Part of a small language model's weights: biases.
MLP neurons of a small language model. Each row is named by its layer, matrix (up: input weights) and neuron, and shows model dimensions 32-159. Each number is 200 + 40 x the weight over its row's rms, rounded and kept within 0 to 999.
Before each neuron's rows, "fires after" lists the tokens most often just before its 100 highest values on Wikipedia text that the model never trained on. A number after a token or word is its count.

fires after: " W" 17, " K" 14, " H" 14, " S" 10, " B" 8, " Br" 7
L7.up309,280,170,216,209,228,192,198,221,166,240,245,164,219,133,143,185,178,235,209,222,232,277,248,226,229,209,199,243,172,243,150,210,112,212,229,134,195,216,231,238,130,116,170,166,155,133,191,169,168,187,276,180,224,219,261,271,269,195,210,193,186,258,211,227,188,143,239,202,145,184,186,235,213,219,261,214,207,221,149,123,160,219,170,206,135,238,127,195,117,125,159,248,192,128,230,218,221,202,166,170,143,166,161,224,244,264,112,184,207,168,223,146,127,229,226,212,262,167,188,193,267,208,197,166,231,208,219,232

fires after: " H" 18, " B" 15, "ill" 9, "H" 6, " S" 4
L9.up300,235,229,84,228,210,212,224,238,198,233,213,175,207,173,160,218,132,233,269,116,196,234,170,175,178,224,264,225,121,259,153,278,211,220,213,169,197,220,205,223,184,205,194,164,158,90,258,213,137,183,324,146,231,202,268,237,243,150,151,231,198,289,215,156,233,141,205,202,170,190,232,173,237,205,168,176,194,180,213,243,198,187,245,194,167,136,184,216,182,202,140,146,177,172,158,204,211,233,183,222,223,215,232,221,231,227,111,176,163,243,203,150,254,291,207,247,181,224,137,210,215,223,179,151,227,197,185,185

fires after: " in" 17, " con" 13, "c" 11, " ex" 9, " In" 5
L11.up518,209,208,222,288,168,201,207,122,187,188,188,224,251,184,215,153,208,172,206,139,184,188,204,171,206,233,218,205,147,258,182,193,266,279,132,156,192,129,315,207,161,197,134,242,174,213,237,138,203,205,152,160,203,237,195,236,260,201,235,189,206,252,211,202,196,187,175,258,178,182,178,316,253,210,127,203,195,194,261,211,178,154,163,157,268,164,142,213,206,194,206,205,155,244,231,172,180,243,220,188,319,182,188,238,210,128,125,184,197,188,177,178,213,247,154,204,244,183,245,224,154,248,219,241,258,144,204,180

fires after: " r" 14, " mov" 13, " sp" 11, " R" 11, " cl" 8, " Cl" 7
L8.up488,164,220,230,203,159,158,218,199,141,240,254,172,165,125,187,219,141,255,201,301,239,195,229,237,192,142,108,228,162,209,192,155,218,240,201,137,172,208,213,221,227,243,166,284,256,142,232,254,192,83,131,228,207,258,238,184,206,214,225,222,232,208,121,168,208,226,155,165,222,200,136,189,226,234,174,136,188,215,136,187,132,186,196,162,213,198,187,211,205,191,253,278,214,171,220,214,186,189,175,269,228,213,300,197,255,199,179,211,234,229,198,179,184,111,284,158,227,193,234,235,192,252,169,110,204,154,176,223

fires after: " was" 23, "ed" 16, " is" 10, " as" 5
L11.up309,148,174,200,238,166,226,204,204,152,175,206,247,219,210,175,254,111,231,274,187,133,168,152,192,90,149,240,213,223,193,158,155,204,211,182,199,207,238,224,221,145,158,196,230,248,170,228,132,199,191,188,169,208,220,216,244,272,190,63,277,172,173,188,243,150,236,268,220,246,151,245,150,234,185,157,117,186,148,211,224,203,159,244,248,154,254,186,225,181,245,135,176,189,167,228,202,116,170,212,220,222,193,235,226,206,201,233,186,201,94,203,205,191,202,214,175,269,265,227,256,128,205,203,172,276,191,227,205

fires after: " (" 33, "\n" 21, " \"" 20, "==" 5, " " 4, "===" 4
L5.up339,154,209,152,234,236,208,243,179,223,235,170,173,239,173,179,200,218,148,219,155,239,169,218,246,170,195,203,99,162,204,138,218,199,240,139,158,160,235,187,246,204,163,112,300,218,228,240,214,210,240,201,187,203,267,197,193,228,130,184,194,251,263,150,285,182,222,216,232,262,136,183,153,185,200,137,226,212,170,171,215,248,190,175,166,222,189,169,241,234,174,185,254,221,258,180,222,184,235,223,167,168,271,270,114,168,126,181,166,279,187,187,165,237,273,170,163,221,167,261,242,181,156,171,265,188,145,170,168

fires after: " s" 30, " r" 15, " R" 13, " S" 7, " v" 7, " V" 6
L12.up466,223,180,211,232,117,152,201,199,233,192,191,201,194,186,164,150,205,167,209,223,175,160,242,322,204,166,193,202,204,229,203,180,242,242,187,171,210,207,192,243,189,222,186,270,188,152,228,190,170,104,196,194,207,164,178,176,197,239,175,247,249,237,138,187,167,185,225,225,213,219,174,200,203,251,173,109,159,147,266,176,305,255,202,119,233,179,146,211,175,186,173,283,123,253,200,193,216,201,156,217,285,226,265,251,212,216,179,163,234,167,162,204,196,182,238,191,252,237,236,241,161,211,151,129,280,143,247,159

fires after: " |" 49, "|" 9
L2.up559,197,173,220,162,174,181,222,192,148,156,214,203,211,202,232,203,194,173,285,210,180,217,269,225,147,128,248,171,215,240,171,216,218,232,166,203,202,271,222,256,243,213,228,223,244,208,218,258,185,130,202,227,251,176,219,154,193,172,127,171,202,238,157,184,237,182,229,242,194,200,227,128,274,192,257,115,198,167,166,210,201,128,210,163,149,171,218,156,138,191,191,227,215,223,201,252,216,175,193,238,197,207,310,272,259,243,133,263,217,148,103,138,225,190,244,194,274,197,167,208,277,219,183,181,248,152,98,200

fires after: " |" 35, " S" 10, " D" 6, "|" 4
L5.up610,211,137,203,205,218,129,231,183,119,215,190,217,184,147,190,214,227,129,259,206,210,188,229,218,258,118,195,204,218,255,232,169,209,144,197,254,177,161,182,253,257,183,103,219,192,222,207,263,162,223,293,157,292,185,243,175,237,212,127,182,169,210,148,177,195,186,197,191,217,157,259,141,250,195,149,194,202,248,173,223,198,183,189,174,220,212,142,162,161,190,178,203,199,196,154,252,276,229,280,209,259,224,276,191,170,190,185,211,207,156,119,139,242,207,201,137,242,172,220,261,232,175,234,190,225,184,246,138

fires after: " (" 56, "\n" 28, "===" 6, "==" 5
L7.up324,183,252,129,204,235,171,207,211,224,126,169,192,214,202,161,158,225,262,208,135,249,193,244,252,205,203,111,154,197,250,178,260,187,193,143,172,169,225,213,245,228,135,152,228,185,236,211,237,221,243,185,212,188,217,175,210,260,143,192,206,236,218,245,236,168,167,258,310,225,155,205,156,162,205,113,198,171,200,103,179,215,112,196,133,218,256,225,211,180,226,131,233,159,202,238,239,260,207,180,152,119,203,261,166,147,209,171,126,225,219,187,174,245,215,255,135,256,167,219,321,233,168,148,242,164,189,194,174

fires after: " C" 25, " L" 13, " pro" 9, " Phil" 6, " tr" 6
L8.up147,144,216,223,217,195,214,238,184,136,192,124,230,260,179,192,185,190,243,190,251,262,210,234,217,209,175,256,138,177,201,140,263,205,213,216,188,202,255,208,237,231,228,138,203,217,181,238,246,86,209,173,204,179,278,209,231,199,171,195,161,268,167,276,206,155,204,219,237,163,231,249,185,211,200,215,213,192,122,183,149,139,207,203,227,184,213,185,281,206,171,199,197,191,131,241,224,228,272,130,226,87,192,158,265,262,121,161,170,197,179,176,156,148,246,241,284,216,152,137,191,187,109,199,216,249,229,185,144

fires after: "\n" 55, " \"" 8, "==" 4, "s" 4
L2.up575,188,275,182,190,222,177,272,182,192,176,170,228,238,232,142,133,170,274,242,199,115,197,150,219,161,205,182,214,191,198,212,256,233,255,211,215,141,196,219,228,178,244,134,220,215,144,246,134,196,184,213,273,170,192,182,223,212,118,240,172,265,244,258,187,158,210,201,233,221,146,144,90,203,190,159,207,249,194,159,225,180,195,160,174,234,186,229,208,174,262,194,208,200,268,158,205,272,177,168,186,130,241,271,153,249,232,167,175,189,143,172,164,138,239,185,210,262,134,218,289,199,135,175,203,181,145,180,173

fires after: " " 24, " pro" 9, " am" 8, " ind" 6, " s" 5
L11.up258,180,233,111,225,235,187,225,265,258,241,202,191,160,191,231,178,235,220,184,148,166,163,221,236,201,205,150,173,196,182,186,181,216,271,169,201,295,224,242,214,221,214,136,197,90,264,251,283,253,232,152,178,167,193,147,199,224,231,210,199,220,216,176,244,145,173,219,248,217,164,256,252,240,180,213,202,193,228,227,144,243,198,156,247,190,264,166,182,154,224,175,213,179,255,174,206,225,230,154,171,219,136,230,115,199,230,240,232,232,205,186,162,164,173,136,105,229,194,173,189,255,71,209,109,219,219,206,202

fires after: " S" 20, " s" 13, " am" 8, " In" 8, "em" 6, "m" 6
L11.up5,161,225,168,171,207,208,200,191,151,242,181,192,231,139,208,179,166,146,245,131,208,171,196,252,184,201,152,171,216,236,124,260,132,212,189,190,257,141,179,249,230,260,190,186,102,179,212,250,306,217,184,183,201,203,154,264,219,229,165,233,220,175,258,237,190,151,208,236,193,177,216,241,212,225,209,210,228,241,164,177,244,164,196,145,259,238,133,235,142,293,198,237,146,222,302,137,292,188,183,142,183,184,188,149,149,226,117,191,176,99,120,194,209,221,210,152,233,153,184,202,226,153,242,219,192,265,217,218

fires after: " S" 17, "es" 15, " Des" 12, "S" 11, " D" 5
L8.up27,217,213,246,299,202,108,217,213,126,174,186,267,149,138,215,205,204,226,177,111,194,226,222,253,175,143,164,197,173,222,171,180,259,220,219,185,190,263,295,229,189,120,160,239,166,176,207,161,214,213,234,152,266,140,149,242,222,226,219,141,180,187,170,216,168,175,159,151,194,128,212,242,162,146,189,229,227,166,161,127,188,212,184,177,249,183,247,169,118,257,149,176,185,195,199,170,264,208,245,133,229,229,283,235,198,178,140,182,220,159,204,169,219,212,166,170,230,230,256,230,163,183,184,163,220,156,249,209

fires after: " to" 22, " bec" 12, " of" 8, " can" 6, " prov" 5, "iv" 4
L9.up403,242,158,251,161,198,183,206,221,161,190,247,196,211,200,211,218,219,171,228,200,210,179,178,229,128,160,189,257,186,163,152,135,239,211,237,180,264,291,215,221,194,216,150,306,140,172,220,206,224,173,200,210,105,340,202,190,246,158,198,177,106,179,192,197,135,187,253,192,159,191,131,147,222,164,201,170,296,143,199,206,180,139,230,193,272,156,181,197,204,263,153,220,209,204,183,153,114,274,245,174,208,177,258,168,169,199,211,140,232,200,175,161,268,270,164,142,200,202,269,220,186,224,188,227,220,192,157,158

fires after: " |" 40, " (" 11, " \"" 8, "|" 6, " E" 4, "-" 4
L7.up574,168,164,154,243,172,257,225,226,186,174,192,248,202,193,196,126,234,184,245,188,223,177,226,218,192,118,183,231,196,210,174,205,210,230,142,198,197,154,167,238,214,162,204,274,157,192,233,222,257,234,153,141,139,137,255,255,207,204,177,194,190,280,212,233,146,174,132,225,237,195,167,191,230,237,206,92,183,214,181,152,191,181,191,231,160,231,219,233,195,249,166,289,196,206,230,242,177,289,183,135,150,219,256,203,231,159,169,306,138,182,184,166,187,215,183,187,237,187,303,180,189,116,156,192,206,157,190,202

fires after: " c" 14, " " 12, " m" 10, " p" 8, "M" 7, " un" 6
L8.up143,152,250,151,256,191,185,221,188,185,217,173,234,217,200,221,191,134,247,230,99,208,169,237,171,230,150,193,199,144,305,181,210,164,175,163,168,258,179,257,223,239,208,111,240,161,197,282,250,210,267,214,218,191,204,173,165,268,174,137,203,215,190,167,261,230,206,205,254,297,158,213,266,209,183,215,215,185,189,230,236,150,219,166,232,216,234,150,231,140,254,184,142,140,71,258,150,193,168,139,205,184,198,261,198,132,215,218,200,198,273,190,135,164,193,212,168,197,165,176,214,191,228,209,173,230,208,160,218

fires after: "-" 30, "\\" 11, "E" 9, "i-" 8, "{" 7, " A" 6
L5.up284,212,192,171,194,265,205,275,184,213,188,135,93,192,136,245,163,199,143,219,196,221,134,178,209,195,133,227,148,196,204,158,223,122,236,247,193,295,218,233,225,169,156,199,227,210,213,240,211,208,224,194,258,219,215,165,243,198,180,178,234,266,273,172,230,124,222,208,221,195,131,164,262,202,140,138,189,302,225,203,220,261,231,241,235,137,177,217,241,160,163,231,243,145,132,205,199,243,173,145,249,184,254,175,182,208,225,215,151,149,237,155,213,163,239,127,224,205,212,320,216,227,205,201,212,124,224,257,197

fires after: " f" 21, " F" 12, " sur" 9, "F" 8, " man" 6, "f" 5
L9.up23,204,216,161,293,153,181,236,260,244,211,235,189,197,191,203,144,192,160,169,147,155,167,155,262,195,175,195,205,177,262,156,243,197,139,244,207,164,189,253,219,198,180,160,158,121,169,234,186,249,253,176,180,186,187,194,253,255,192,190,203,246,183,159,285,128,147,180,259,171,173,222,236,191,164,158,249,212,201,226,226,258,218,232,205,238,169,220,250,123,217,155,263,203,250,218,127,167,252,225,173,266,197,226,257,284,166,175,294,219,266,207,127,247,185,217,147,201,195,178,310,121,160,208,163,138,136,243,132

fires after: "ath" 14, "}" 11, "{" 9, "\\" 8, "ome" 7, "g" 4
L2.up157,197,168,172,234,212,264,207,281,198,249,228,190,192,180,233,201,184,179,141,236,274,149,271,319,221,213,155,206,194,181,202,188,167,201,199,197,188,238,195,224,115,166,197,260,189,226,265,161,177,160,204,221,156,259,178,253,202,201,122,163,200,283,211,193,146,235,156,253,165,206,184,261,185,274,156,190,191,196,208,171,246,160,231,150,193,125,192,219,248,211,121,228,176,203,240,211,207,184,185,255,176,254,196,287,199,169,256,136,198,146,147,206,187,149,132,158,221,201,270,167,201,187,212,163,131,182,192,162

fires after: " L" 25, " pl" 22, " l" 10, "C" 8, " Pl" 6, " C" 6
L8.up359,137,224,181,268,204,209,220,217,144,196,186,243,213,229,153,191,190,207,232,253,298,180,234,191,192,183,153,179,96,253,233,205,147,143,204,227,191,225,172,233,199,246,124,248,211,237,231,197,146,179,191,195,139,211,219,161,176,154,229,251,241,280,218,239,198,193,213,260,163,226,283,184,158,212,223,222,177,160,226,162,140,180,244,215,182,206,93,221,118,191,238,174,198,143,195,207,216,200,104,240,182,145,173,236,244,135,171,247,237,211,193,180,172,150,291,240,214,118,173,210,227,176,158,200,281,228,187,184

fires after: " K" 20, " Ab" 15, " on" 7, " S" 5, " to" 5, " of" 4
L9.up445,233,131,176,169,104,213,214,221,115,205,215,183,142,152,188,241,189,197,238,176,130,169,171,187,170,205,193,224,209,140,225,188,238,149,225,151,180,293,251,227,147,178,118,193,207,212,243,230,222,209,280,209,165,231,202,246,257,205,260,190,250,204,213,233,138,188,155,168,204,148,176,122,163,190,223,183,186,160,177,188,183,241,156,215,208,170,227,243,228,199,140,223,189,176,198,200,180,206,253,249,192,220,254,182,177,164,164,149,272,116,160,168,197,191,213,213,294,142,227,231,210,225,197,185,256,197,264,110

fires after: " |" 47, "|" 11, " in" 10, " (" 4
L7.up153,207,187,185,249,142,154,191,152,166,194,177,219,246,144,220,180,198,222,207,185,200,322,242,269,200,209,236,179,210,205,177,176,217,219,155,127,269,230,209,237,204,123,103,198,209,197,248,223,195,185,185,175,238,178,221,171,228,125,220,227,227,192,196,213,231,191,218,310,187,206,249,126,301,175,230,147,169,235,164,225,186,195,173,211,199,202,199,187,181,220,179,212,249,163,192,182,268,173,139,178,240,191,248,288,167,144,134,238,231,221,132,192,209,137,215,174,219,147,203,226,277,191,275,170,280,184,176,112

fires after: " to" 67, " can" 9, " would" 5
L9.up629,210,188,205,177,198,216,237,238,144,290,230,173,162,192,180,167,189,210,227,222,228,225,178,219,177,154,174,194,170,175,182,175,176,197,284,86,268,169,195,231,183,199,153,255,182,220,180,244,132,189,234,265,205,261,126,177,281,186,192,231,213,223,245,234,161,208,169,198,133,233,261,136,208,196,188,233,149,172,192,217,163,168,237,214,280,169,213,230,185,283,152,165,165,207,227,177,169,238,241,195,136,197,271,143,234,150,168,273,202,132,160,141,199,233,177,205,262,147,170,246,255,271,247,278,244,230,218,166

fires after: " f" 20, " Ex" 9, " man" 8, " app" 7, " rem" 5, " he" 5
L9.up58,198,223,222,263,203,202,203,254,166,244,219,187,249,193,184,218,212,120,194,192,144,180,197,182,183,197,62,224,188,242,115,206,244,218,206,166,210,209,222,215,209,178,183,237,102,212,225,273,153,156,236,234,209,187,165,181,257,178,166,192,152,229,168,256,242,158,196,219,240,195,291,206,166,181,227,162,183,168,262,135,124,156,216,184,227,223,144,239,228,277,181,203,204,211,191,149,190,268,222,118,230,215,211,223,249,205,209,197,236,190,186,163,216,260,220,141,212,240,283,297,109,182,175,162,215,236,233,138

fires after: " ex" 16, "res" 11, " res" 10, "c" 5, " Ex" 5, " cons" 5
L12.up530,203,194,254,207,194,192,232,229,149,194,198,209,183,211,202,183,134,189,133,207,186,237,217,258,215,186,164,146,159,313,183,254,197,196,174,136,192,186,238,222,220,230,148,150,171,195,214,254,198,151,112,233,199,237,186,188,298,248,168,150,228,244,240,160,214,255,214,218,194,160,243,187,223,192,207,233,238,62,216,241,248,189,222,184,168,160,169,180,180,255,226,211,141,210,203,119,235,247,205,249,247,223,237,270,210,184,126,225,218,234,186,179,221,259,230,142,177,190,237,265,182,238,241,283,285,114,202,227

fires after: "i" 19, "oc" 13, "o" 7, "ic" 6, " de" 6, " ex" 5
L11.up144,253,228,217,206,241,234,238,184,118,110,226,118,149,200,234,146,131,163,193,160,184,211,183,260,187,181,253,237,206,303,230,141,194,269,171,164,178,277,185,225,160,174,170,244,189,149,222,226,218,226,174,209,247,169,214,214,206,194,235,222,136,200,152,204,193,186,232,253,258,221,186,178,151,227,193,242,277,177,243,122,231,173,200,237,231,174,158,185,191,233,162,197,259,166,184,179,261,154,217,125,195,276,205,233,222,194,193,234,184,197,209,253,139,199,141,229,202,244,256,239,199,200,210,234,238,125,244,159

fires after: " " 18, "oc" 12, "c" 8, "ic" 8, " suc" 4
L12.up131,184,279,221,176,246,226,186,192,179,139,171,131,276,148,220,206,225,179,208,119,220,267,231,231,177,163,233,186,176,226,171,213,182,227,148,195,223,202,172,229,190,238,188,226,172,225,197,210,288,237,183,210,219,198,194,212,257,244,211,226,165,179,152,315,257,152,217,210,259,178,205,236,179,219,233,251,204,194,244,235,275,142,187,190,255,186,154,288,224,225,192,131,211,178,201,138,214,245,168,173,212,178,179,174,203,177,218,233,229,219,161,167,160,227,140,177,176,155,221,194,180,208,252,241,225,179,203,244

fires after: "-" 33, " man" 17, " \"" 8, "\n" 7, "===" 6
L9.up222,186,280,128,198,170,185,236,273,169,123,158,217,300,190,198,118,197,224,277,138,182,220,232,244,173,150,158,228,210,233,96,274,206,253,176,221,264,229,212,232,191,161,157,155,185,262,221,158,283,240,207,216,205,268,129,196,202,212,219,202,251,206,216,208,176,144,172,256,237,198,187,232,185,211,155,212,259,200,164,190,244,146,96,129,186,231,178,243,241,208,189,291,147,225,144,196,204,225,168,178,188,196,231,163,157,260,238,164,213,131,171,182,231,295,194,120,181,167,206,203,200,176,183,211,247,179,210,208

fires after: "\n" 46, " =" 36
L4.up404,251,203,193,274,202,155,283,206,188,229,196,117,210,178,241,253,141,152,183,228,152,145,220,268,153,210,237,187,220,213,227,172,150,224,265,230,228,203,230,238,197,231,231,202,162,170,280,162,174,209,217,232,200,261,254,109,205,163,214,159,189,208,190,188,108,260,162,140,156,157,217,173,245,183,198,195,204,261,215,200,174,167,242,243,168,237,139,235,106,186,216,272,141,176,153,252,209,205,249,276,222,209,167,237,182,156,184,231,163,171,166,135,189,215,200,135,185,202,190,195,246,215,192,180,226,166,197,87

fires after: " is" 34, " was" 30, " became" 9, " Time" 4
L8.up536,173,170,224,165,156,235,196,191,186,172,235,200,224,221,238,224,103,167,204,248,197,200,230,174,139,243,117,164,148,214,163,195,173,148,240,219,221,231,199,235,218,208,259,214,128,251,287,242,181,195,245,190,124,291,162,205,201,216,145,149,193,195,203,153,168,241,244,203,188,155,324,259,186,213,178,200,179,133,197,197,179,176,160,247,175,210,218,183,257,269,117,230,140,192,216,169,158,210,214,163,291,130,243,182,245,182,152,196,148,161,222,171,231,224,170,211,221,232,215,256,156,195,181,141,164,152,182,173

fires after: " to" 36, " s" 10, " d" 8, " S" 4
L9.up120,230,278,228,175,164,180,165,245,145,206,202,203,221,192,189,195,180,158,254,154,191,229,177,165,167,79,184,268,152,171,220,288,240,192,287,205,287,235,186,236,214,183,177,196,151,230,168,226,190,177,236,213,204,251,167,271,222,205,215,195,206,231,257,224,139,216,195,182,117,197,166,128,218,179,152,220,240,157,189,205,196,224,177,198,197,222,184,220,131,228,144,159,190,245,198,182,188,178,252,121,210,201,206,201,158,168,129,208,237,118,183,211,220,200,221,160,228,177,231,270,237,259,258,260,232,254,233,132

fires after: " s" 19, "s" 18, " S" 18, " Wh" 9, "es" 8, " Des" 7
L11.up464,155,246,228,239,133,216,212,226,86,197,199,242,275,168,194,228,175,146,172,174,170,172,197,242,172,195,158,256,185,209,165,210,287,247,181,170,257,271,251,219,215,195,190,200,136,220,218,224,284,260,212,116,210,175,169,289,228,260,212,218,194,173,239,216,182,194,206,251,171,166,177,169,166,173,232,222,216,106,153,172,206,216,242,203,177,195,126,190,155,183,139,206,156,191,218,135,175,239,157,176,212,172,274,205,242,227,163,113,234,135,208,157,178,210,218,141,222,234,288,231,202,207,257,236,179,276,205,243

fires after: " c" 12, " ex" 10, "c" 8, " con" 8, "ic" 7, " cl" 7
L11.up20,164,171,188,280,182,170,170,213,156,240,179,261,209,207,166,248,113,196,173,205,273,192,198,249,200,128,128,203,178,240,207,203,233,217,246,171,163,221,206,224,182,248,181,229,224,234,197,169,213,134,146,213,203,232,212,243,247,253,150,173,283,155,233,197,264,227,249,238,189,244,238,214,166,218,174,236,254,185,226,264,247,199,198,179,238,137,170,219,122,213,228,220,211,117,228,179,193,207,183,199,184,94,170,209,196,148,208,181,261,134,168,163,257,174,218,168,152,204,165,219,145,171,261,231,260,134,181,200

fires after: " h" 18, " 2" 11, " H" 10, "–" 9, " t" 7, " 1" 7
L8.up141,241,218,148,236,216,232,197,164,203,187,185,205,227,268,225,173,168,205,238,177,180,168,251,272,183,173,208,144,100,210,165,185,204,190,172,168,233,221,180,222,274,212,159,235,165,159,267,187,176,235,163,257,206,210,141,221,199,169,199,163,259,239,289,185,161,235,226,316,178,148,267,262,242,195,189,199,142,161,170,191,219,291,231,171,182,178,174,156,154,263,209,255,227,194,225,199,253,155,148,204,189,230,183,146,199,209,122,168,133,166,169,208,209,147,275,143,271,111,161,232,250,196,229,152,240,213,169,244

fires after: " to" 19, " t" 15, " l" 10, " fin" 6
L8.up168,174,212,205,220,157,274,204,227,131,136,263,242,175,226,219,162,128,269,211,231,196,250,231,181,179,199,285,202,155,212,183,223,201,185,218,126,221,221,247,224,172,224,221,188,184,184,269,110,176,123,152,263,188,177,157,201,223,137,207,196,235,185,198,212,246,233,167,134,171,235,187,204,186,170,194,237,185,176,243,171,163,216,190,223,262,140,230,230,173,252,143,180,69,235,170,204,193,276,162,174,185,156,207,277,210,171,146,272,196,224,136,129,213,217,254,252,252,106,184,238,224,217,189,171,273,183,186,193

fires after: " B" 20, " in" 17, " H" 8, " T" 7, " b" 6, " M" 5
L11.up616,183,211,139,315,142,215,218,218,169,203,275,151,230,113,168,154,183,260,235,150,217,248,194,138,183,167,252,219,228,219,169,217,137,187,230,160,199,252,159,257,147,208,231,213,184,172,281,206,165,176,200,213,253,218,140,226,172,157,225,211,209,220,227,162,280,182,190,250,139,209,247,146,271,195,201,259,201,233,211,231,171,210,194,201,166,217,184,204,128,160,191,160,243,257,195,234,215,211,169,176,201,231,196,271,213,174,151,245,119,180,134,110,186,217,257,174,281,108,159,217,216,177,241,186,220,207,246,179

fires after: " H" 28, " h" 8, " B" 8, " W" 8, " m" 6, " Hol" 6
L8.up39,221,247,193,204,243,206,228,222,165,243,176,167,269,232,253,170,210,196,216,180,193,143,215,180,140,211,215,211,187,211,134,235,131,144,166,171,185,175,198,250,215,159,237,193,139,159,240,238,202,161,216,201,233,221,240,193,148,240,148,187,272,177,255,162,179,262,250,255,171,188,210,188,171,241,247,232,144,122,185,220,138,222,125,176,139,232,154,201,127,204,184,223,185,187,191,173,170,137,161,255,184,203,197,237,203,213,162,98,226,204,160,211,184,222,258,227,209,194,184,267,284,204,166,195,144,251,242,230

fires after: " m" 31, " p" 10, " c" 8, " t" 6, " n" 6, "y" 5
L12.up367,186,246,205,228,178,226,221,263,165,214,213,201,249,169,235,235,108,130,191,165,261,160,220,188,204,246,158,206,127,308,129,209,144,238,166,217,269,253,282,216,247,110,83,159,136,193,293,168,145,247,222,227,211,191,201,235,229,213,175,184,225,244,246,174,195,234,193,253,241,192,254,161,226,136,190,199,208,167,214,156,157,213,111,243,183,164,171,243,166,264,203,205,215,207,203,166,196,217,180,255,179,174,272,184,208,219,96,132,154,242,173,195,209,180,191,183,241,197,164,199,212,174,157,184,207,240,149,200

fires after: " is" 27, ")" 14, " =" 13, " was" 9
L8.up232,194,157,252,236,191,175,195,225,152,152,200,217,182,196,270,190,80,243,181,192,243,214,219,245,170,167,202,155,151,203,165,179,217,134,125,194,247,193,234,244,197,219,245,219,193,131,254,194,177,190,200,128,177,297,165,286,261,194,212,202,144,161,102,166,201,201,192,253,192,130,272,138,185,219,208,209,183,208,203,158,156,173,236,156,143,211,216,173,187,205,124,222,192,148,287,198,185,229,216,197,229,230,200,172,198,179,191,216,187,214,194,181,233,197,185,216,195,262,243,253,243,194,189,184,270,178,162,143

fires after: " to" 84, " can" 4, " would" 4
L8.up15,247,155,202,186,183,223,209,238,203,181,233,207,202,201,250,172,158,226,190,153,187,171,199,228,208,186,137,228,217,231,219,174,176,159,213,132,253,222,274,235,148,155,176,181,131,238,274,247,184,191,247,276,178,186,193,130,244,176,275,194,190,241,265,137,116,181,247,191,196,140,197,149,210,191,196,244,249,171,200,143,132,184,233,280,289,187,200,209,140,270,146,98,227,265,189,200,186,230,220,221,130,178,252,149,198,158,161,144,253,249,208,177,192,262,185,254,234,157,212,219,241,198,276,240,280,232,196,181

fires after: "\n" 41, "===" 9, "|" 6, " |" 5, "00" 4
L7.up423,124,175,187,197,153,176,190,187,173,119,189,223,262,164,176,139,200,209,208,205,232,157,240,218,199,204,160,186,221,253,161,183,162,203,158,226,201,180,171,250,187,147,191,237,198,237,228,141,206,197,143,278,141,217,206,272,180,161,150,148,174,272,228,268,148,212,183,254,223,145,218,194,228,262,193,168,220,229,225,158,188,133,174,159,186,209,242,193,229,191,49,238,148,169,220,229,174,239,112,191,170,243,262,144,139,174,145,162,148,132,192,157,217,212,220,192,223,178,236,211,175,198,159,201,208,185,130,229

fires after: "\n" 48, " =" 21, " 199" 4
L4.up536,214,136,183,224,242,213,240,192,212,175,180,219,252,185,191,254,182,283,223,175,275,172,229,274,172,220,217,201,198,244,133,177,142,142,208,216,189,191,201,228,183,220,240,198,155,172,272,89,216,132,228,188,179,263,258,144,190,125,179,161,260,176,177,209,169,222,184,145,222,156,207,192,211,204,172,195,267,221,177,231,185,131,168,230,201,176,250,208,138,235,220,245,206,233,177,175,185,172,215,164,221,256,177,175,165,153,198,188,157,193,227,182,189,302,266,196,191,250,197,241,204,188,162,162,241,224,227,86

fires after: " C" 33, " B" 20, " H" 10, "eb" 5, " Mc" 5, " L" 4
L7.up469,258,259,118,193,223,249,198,199,165,192,145,142,206,187,149,219,97,274,206,193,215,213,178,208,161,200,209,203,154,214,169,196,188,172,221,195,243,241,257,224,182,153,192,214,156,187,227,186,99,168,237,246,159,207,192,239,211,212,150,292,291,231,202,208,220,167,261,232,254,154,251,166,168,224,213,181,168,182,240,207,203,242,280,111,159,179,145,194,251,169,201,204,195,229,138,196,242,197,159,226,183,216,193,241,219,199,207,206,176,200,215,104,149,238,309,256,198,170,238,258,145,165,176,190,226,236,230,195

fires after: " d" 31, " c" 7, " ex" 5, " D" 5, "c" 4, "|" 4
L12.up291,213,222,150,238,166,131,207,185,168,195,211,235,158,187,138,222,131,231,212,214,181,119,267,308,179,201,87,190,208,295,141,173,255,233,203,154,265,194,265,238,185,279,217,188,201,150,196,198,212,231,155,215,220,167,195,235,215,175,148,159,198,228,200,279,226,240,183,240,238,186,212,182,286,165,234,273,228,172,153,179,161,186,205,171,205,216,239,225,135,222,240,232,170,191,196,140,293,172,157,166,220,184,225,165,286,161,187,230,122,163,138,205,213,219,259,170,202,239,207,180,208,159,221,251,183,127,180,144

fires after: " |" 31, "==" 10, "-" 8, " (" 7, "|" 5, "\n" 5
L8.up239,224,238,148,202,195,243,198,226,146,165,204,195,216,207,147,217,147,168,202,202,212,170,190,256,144,234,106,279,222,188,201,235,163,213,175,206,205,186,216,264,219,215,107,208,176,195,173,225,229,207,132,205,150,109,218,202,245,161,248,170,231,201,235,219,218,137,164,216,226,162,133,210,217,225,210,162,206,176,147,184,213,176,185,200,188,185,187,171,234,223,207,284,168,222,148,204,250,259,201,154,249,175,287,195,174,179,194,211,218,96,130,96,230,167,264,186,307,160,181,241,238,197,153,199,228,232,160,250